{"d_model": 256, "activation": "tanh_gelu", "init_std_up": 0.0233}
MLP neurons of a small language model. Each row is named by its layer, matrix (up: input weights; down: output weights) and neuron, and shows model dimensions 16-207. Each number is 500 + 40 x the weight over its row's rms, rounded and kept within 0 to 999. Numbers have three digits each.
Before each neuron's rows, "fires after" lists the tokens most often just before its 100 highest values on Wikipedia text that the model never trained on.

fires after: " L", " Z", " D", " re"
L3.up283:455565481462484446542466551427479518495507518477468532482479430415496487480528483517547501560468444487506549446514467518549514539533461572556444442437565472457506503503514451521491512513534483518534475561524469528475467540521448483487522540615465542482472493554499544460513436515535498481435537573456473532466562535493553548492508466417522558499507492498487523526537603456521486429534477371556439492532465498492548510535525587529482494507431492480515460471519498499449464501451498510468466517445520484423456514504567497528454518470483410538538496518509563511564450486479496444
L3.down283:566447507480503489453469482504533475442506503546522489551520585575479526527448507456500512520524564463489446524510451491502510461546522491458532481544608468562502504521467469495509475525477514472507431469517559412535527452451533518514496526515582499447448511462465545523515576497539482483659414444477434488572528466424387512512540464571497505492435506590527469487482436514495514465452502561480527452429568499515460493514477446418490488543542544452481556481488501492530525475547476490534523481507519494508502565485472486470562486466499557447507523555484475444466522499473567519

fires after: " re", " rel", " r", " f", "com", " he"
L2.up243:541493484519457467536397521530558567500536520549555495563516529556488467502489472487475576519508434464491527542504426517499509494492529551522526535524475486434444498492514461482458540488472489561550504497513534482466502561521526544498542522519508468458522506499439521472484551463479484487441488542508512470569443518515434493459523498519539457541505504517540547533515480491569488526451521460501415517486550486445542495443426497512522479470454466474411474495519480452537545513488456556439459516610499497448493547456492485487543460527452471567453485445552556407540572466567508552
L2.down243:538527532495497535503587549509533504472458537499506449499463497510521477549475515520541473535449505451585503461424535536458492551443516528455475463539494602518501489511527499454537497459526492528435487474402493559513461453532475463475528546480537528438446488432529594468489530453444481537507476561561560559495509454508524524529545502557480547455456570556438481558498527500461533561471513471481472492539526483545515498429499565475539551445559481514439454481431490521473474426439509461565522494443530499541514465508426480499460500558565496496524451527500507489561456549435492495

fires after: " L", " R", " l", " r", "l"
L3.up1222:579445438581483489533493511545535442406491506565524570506477538456451535519498499526502564534415524467535544505398504421483541528495505495467452456566462483485478513534454456495491466550455482434484441543403542510535490504508466533449554560476501585489460468492556487457502558409441494416423560477471468549477467523522501490463531608574479499480513498495540532487459490465493456455499462501564473452563496470427556469510518434514453504533444473535452497497444488522523539443449514480495492531483637573503456558524496514459496525535484476534495465489509496440480546530493515532
L3.down1222:497559530495503474578531477473530499515497462558477471499454458578531514538492505488638497457489499539505408506578502483486483507500438484499521425535503522525536473468489536423518465473477412474449499536456500515489533552475556440539531448536532493413582552543489463423538538365483510522546461488546497529480486517552552506495479517472424475521530525417574493445510476526471438438492468506472469577487495520524465507506509480442506521517563482429538550488479453477527469476533543499533460468484455457531575480472558519487552495492550492460466532498467555512539489443493482458

fires after: " d", " c", " l", " v"
L2.up490:488565471503460518472447444497561445526514504549494529553472552543566533482508505518520469549471473545448493505523499487452498546517535502433547463478486499574504461429481458472550535566500552505502501502412540468535475559507472487477500489413486551501510522478563477566455553472595508552481544521465457483514551526530450483508500560483496503442529522561501446533458577511498500357497480465446502440423516506515503521467500531514426405505487501527530511533471481483505464517535532534464548520442519498502467511520489472452479486502511519533536467504600494491589460515454543463
L2.down490:552438506496573484559533522486493513484451455479464504444595410402487464517530449530486540450500495521503485517466529516572496470476501511563491531461443468498544533506477531420473393470489503483518507426520557533463471527513595525431501532551505483540514511507456533482532525473445513550491492441522527525473444504472551536532463394558539472496426471452542467541481436450417513587500534544508534513514519498498520495503494485499542474516481544513504480457416494525514553460513439522512464427557518476428518506452525444550584544546478446417532521464427505528495504511494480504

fires after: ".", "n", "m", " Kn", "on"
L2.up1276:464470581484488455558543495516574513527507512533528486521450475548494446483622556502479571528495528509438503497518473512562526525440512513484533546541486529472541543497504483462423534533447466440503550497538437532493409467463465532499559524547518557509478483568447488470465431494559499441440506519559498485443478512522565507416454432555464474416506534487500526462496461423446494488518476544527483435504450576467456458541471499604412495504523519458457499510483493485484497531596514526568521524429519491561522519439538498466537510485544562470480488468464533484491427501478437508
L2.down1276:475503475524465450449486508457477522462479513463480535478594537556481529523419546452548413534473486500523496492448433505441498453564500528495455472398569505508505494508509494493548479436530529478573593504454500527514524525524510459609480461456470509500497502482556423525510570513472529487529527480499539452571515547498401454550528575519486453569503435584508499499445517509552481536489467514448524531488446491511606525464523502439508480493480512608548487468576526492496531454469414438456518531469507483537398539512468469578565549519480427483441487463501459479513521503495574458

fires after: " t", "ab", " St", " sp", " tr", " f"
L2.up865:500489488493481451507481548528489503478413491487451457501500584498481537529563459471536602494432498447516483490533516485482533497490472487515457498471511509492508474445505557581479445508562465496493440498388494483451514519538519498515488526530506466473464496526477508480515446644523564480508438504385530474500422481509509551549526515528477514417451479552513563486439541489499470533531620464515518474609503508506500563468481525520491579511514494469451482447488512544563509512572467453519532518518415612554476509552403474509524474477482518493498537498512495519499490520588518516
L2.down865:512526584521533536498527474463522546490581424500526491515462436482514533507484549505465377518497560506470485606478462543505511466482544456536551500593469431503497501535526459471521518493502535486497562498597539507518472479455518502500480507506527576489540549506495471467444534341484472530468496549555412541473577487529521485514507525517544526525473495427442538495566469509499553455481458484541444509405486473491487464493517524473464475532505463525521545543497470477435447555432511537435484464468582471505522482429576528474504510488575535479503444519520479515509491541438509484

fires after: "v", "p", "g", "m"
L2.up989:457441554492437502468510460536570518512551560515569516512457518445432507517579498460526431477496456410492488489481509436536482525454483573394517465534512428545472515491443505457518466503528536483459496596519551497502449518546466486516517472554480482506504539469500503540504532498535558414544520533508473529482455525515527527469618535521534568529447531521485464563446541547513525470491472519492490522501520555542496510508524549527464561515474434482540511553476520497518515444467483466513493557458529500550449464509553534514569532466456485490540441464504492447526470496451469491
L2.down989:469545496485532478536488426478493511491439440523465472467473502491581571481425496563519559486488495522455477527503508534410553509585551422562507556509473559470550488464571453520514584518470466522467490476543445512469492455449503484506496511452454511526518489573496517454550512475517508574443480489471507508529510483473518546486349480530484489504514465528512503437556480449536461547555517495519469493461546475445457480543492489512580479499566574495421507517450469554490479515509536497467487379528506495436597535531493473434499479485557510531487539503456475506476523472517567531

fires after: "m", "v", "p", " Kn", " m"
L2.up1119:470530519530498517429539525462501533467563515488477486524466486521492431509588465540489491438443482490527423508489413470552474573522548559470448468484485487500471451484476449586521499427514491457513509518531474458513540531474571496467500519541552483516517484479450423547494488542572519530514438461410505534461500450451465467468505515568530453507554465535517363509494527525491477517527492500549478546558419539491518552460466554551475497505457458496416495484556568483427527463490454555512456504548513476457490563459529497527527611539463556480571464499453496546489510544529484493
L2.down1119:512478420517591506573516499511518482508417497522557541435489514448486527507463570463553483570539545542503529534493571485458510445450385521491564536476476457486516530556507535450481500513444481467463506470509489547488481485553431487551488471508475475498485483544509543459499516530482469522416535456576492479461453516512538523549490517438475439498471523459446591524523521449464505483471495496446528509537568474490519470530538416441525533501488564509544445488475482493590485529527522461500496482484435536523494426531476488444488422448507467500446580523482500472503482462522485488

fires after: " N", " n", "N", "20", " v"
L2.up169:507543537622554520468481580402479498515449443499533492527510508560507505553523529524513515555472517481542511410498505497573518556553588461459438435491497518486501515527506539515467519523499476458520505552510471492515468531540545563589476495507499440534451446427549527515403458510461475489499449503480481498553522515435554534496540456483473539499453482539442538473426463567516527382487468516522436550512542525506459571505442474530550517495528558553478425502490546534450518421502449507448503513469518518539468566439462515467555528547468466480478490510553545519534490484551487462
L2.down169:552432504450481511518555431494556493519488534542424551471481429396524544482429539495492534526485547523489530580497469527489522466449454525496441468513496487543431465596474463499481498455483474521444507468540516537453557474536465473460506503552456526535524501452442531505551560467520537505529490471467509499498494544513447537398494447527517458484521573436509423520582519440506558531522441494478560492561453550488429470525505472522402420538535516463459560541560555489528485448505505506540513541512514445439445514452543533498503501487445531490552534432503520524480408436431514525

fires after: " D", " L", " St", " J", " K"
L2.up303:562520579467501486493528493442457546433489573438449543489496466498495538427465474494510485452425541483463478519504463545514524617532500493573483502460446548497503486496521475438485542468474512521505438533439542573539510465507530502467525549502533452511488430484524505480480418513538507471513553503549536514479447508428479470602537487437511490465438499419572548419484554451530453479498475503491554505545467431512510495613456477561508500499481486483568490439474479527525483519499540484479581575441532494456532483487424515448500486572435535579516530524482462536442511462467481536
L2.down303:523606483488499561443514576528573431548522481522494457537461491465445535530527500498507525547517461494510478515562441458440551413500492453478506481495567490516472507492494519554550563517506464495559549537542467499466500503452479559573510486516572522471456570520484511471471508486465521511457524478487579506527527470565473488507483491534426521489518475465467498565486520537542563519543540438551498465504533516449468505452467597445490470473542498474451471550489500481449516459460512490499438510589428555527394533525509638533503508458528494476437507495472542446475533481569491517

fires after: " T", " K", " S", " V", " L", " Z"
L3.up962:523488467451503493478555494442527473493450446443476485500559513490530500520487439507489521507471533444559527502456503504412530604491514523515462490550485478524573477546431463494512492520435532443460456483482446539515521550510563485465442431437544577498464527564493515560562507514475497438475414519601464522543427496464405528526480513502419483452470472526456528465499494605609453517471558533527474449458486595460500492495562464477445495467514514492479482530540531497537540516548506481561510576484532492555519526623520518461517488437504444543470526497505546516474451502521483415
L3.down962:543455483497551464480474510497524492539546521541428488464488491510497536492512539486497483543529477548486457445484518504568399440555542432553513474477574525575451486454547539518492500545485516500535485530652591525488495481510477471524573554521470431490554464451496468463490451440458480488465515492476453489497568461478589530480496518509534538566515577510439539568525499432529556445456463532498489532537513461501541539439431543446548480575418536485487519543484535522528421512458414492521449446503460578485527461464485549490499519486461543471450531536478521511485504537451468444

fires after: " D", " I", " Qu", " ent", " Ag"
L2.up1024:514511521430595522423513438475521512544524444524476459543556415553559557472472547496515478492486532507480551491503464521488473499509461495495479528516550554423577476506544440474577555455529513525519515544537501508498491523509563479496573541512420509512535534490480456572506417554516562509598461540549489560528394469567497510488490374529553512508492528438491479475447511551445525525488474535438536485558484467473468452557564563502476485444477550453514415503472500527485530564492484499545438476496481437457468512476508430512473502581464495559465477537454541524550516443570445475
L2.down1024:494466474590502459469517574510551490459390535469454484475444560472429514500465460566554491466503517536481513472515498471494598489487561507491497466437523454574447497490507496501467468578466474515482504438515425539419591508408512506513440424545452543519482514482552569495546528520496433507441494520519542469435549440491503484488401541417439549507485507515556557511488545443498445473501503506517491481509514482442557480527419525505546525503540510503478563528556478503538544476461496485455551565520543525509442518517484556453495498487545505455506514447495518452482487516453490535

fires after: " t", " l", " tr", " of", " vol"
L2.up610:513521432479523497495495552472442527557522570521468492534550503569502507492501482489508543442453486514495466533374524537526590452459493534494488502502518473473517470530564568531536522434538477552508433524493532509531480542565464536504505506507474460481451508478412498464484515426451477506456526541530482551511498593510418508498483602483446523462470575534520458548518533509540520495448484464438453473550460475500506535527512494528468520458463526579502489547392572539525541485446460501478435432449485534505496506530542492557510467448543569487472417501514480489462463490552485541
L2.down610:471506591511456478479530461514526484457436494487523501485444461464518482509484556503497421571460566505546511466539466488422463514511566409552486473532503508550447547503418515460472438537501473445522507445481444444463596498473465531430479551507560528515557498461505491538476505569525527487496462478440488462513535474486545506455538484557518486546558487517538506516479451422496434508552528476561539487432553548533492484440523538544493430520540511470507469539517425502529436553542533506509560604518520453476509505468511482445471564523504395509477461437485538460517513553497508496

fires after: "20", "19", "ij", "z"
L2.up357:546471452524482504516502463524518441450530462506522519504528446461471476621513523444522473478473479539556505491412382463570459477502523505458546499489555469554507482526435490514437546467479557466476506515536458561571566537495443446437483476515543484429504499459517524464489489535478539477449503530485549507557490518514488475462483528496500522518505508477470543576454491403549578491433456511469516495482519438496491503547483480519455566419490459534494496551481487541440497487506415523536471487479513516596448552570464541505500503570467504511514486547548470529560498445510481531
L2.down357:483510542509510519448505518478437519472478574451484528498489540525555568445447473520522474502513510467465506472525597527443545548546509445545481486497482527454489520541550509458568391525496509491534526407492589477485526424519511587560563485474448513501468514548450455500534567440570493511530504538499457437485502529495532479490466440525527536451548515547573527466515465565469487476543573444551496511475425593458454484465548489531494384553460529475542495517481540441559470506477533535478548471506478459481463501462499539395481509460490509485487484487443548491470518540527507538

fires after: " L", "o", "n", " Bell", " l", "man"
L2.up369:462506458520524514504504487586507474396447565544475525514508515516464540527477487500546429543485501495462537423476541501528550470489485505458610455421449499463465480524488540483493478432489568479482414524471486501522483506434434494443447449500543481510499535535443444506552475522522436446521512572450513513491518448530534550488564501457490457528504409514521490449510466466444501459535465547556494462535468520500499503496530530599519482479500490534509526532439483468527445544484503533451484585488489549635481485577505464552454553495464473528500426507492519429501562494438587518
L2.down369:474543510467451501475524490489545514565551538458498440469458527464507511454530463526513522463441497574545467567483458537496440532505543529475449496551535496523507534466481431599470547502546465473412520490515488557488507541507592464567533528484488483434533439480540528548415513474486575556524512462520475500461456539508513423569426512545476536458505572455493567495502522508561509556450503485444499541487481497427507577469507554405462529437496515457535469482563495508474504465529485455513538465594488517377513489497528500436531495531498505473456550550480498577414425494482465449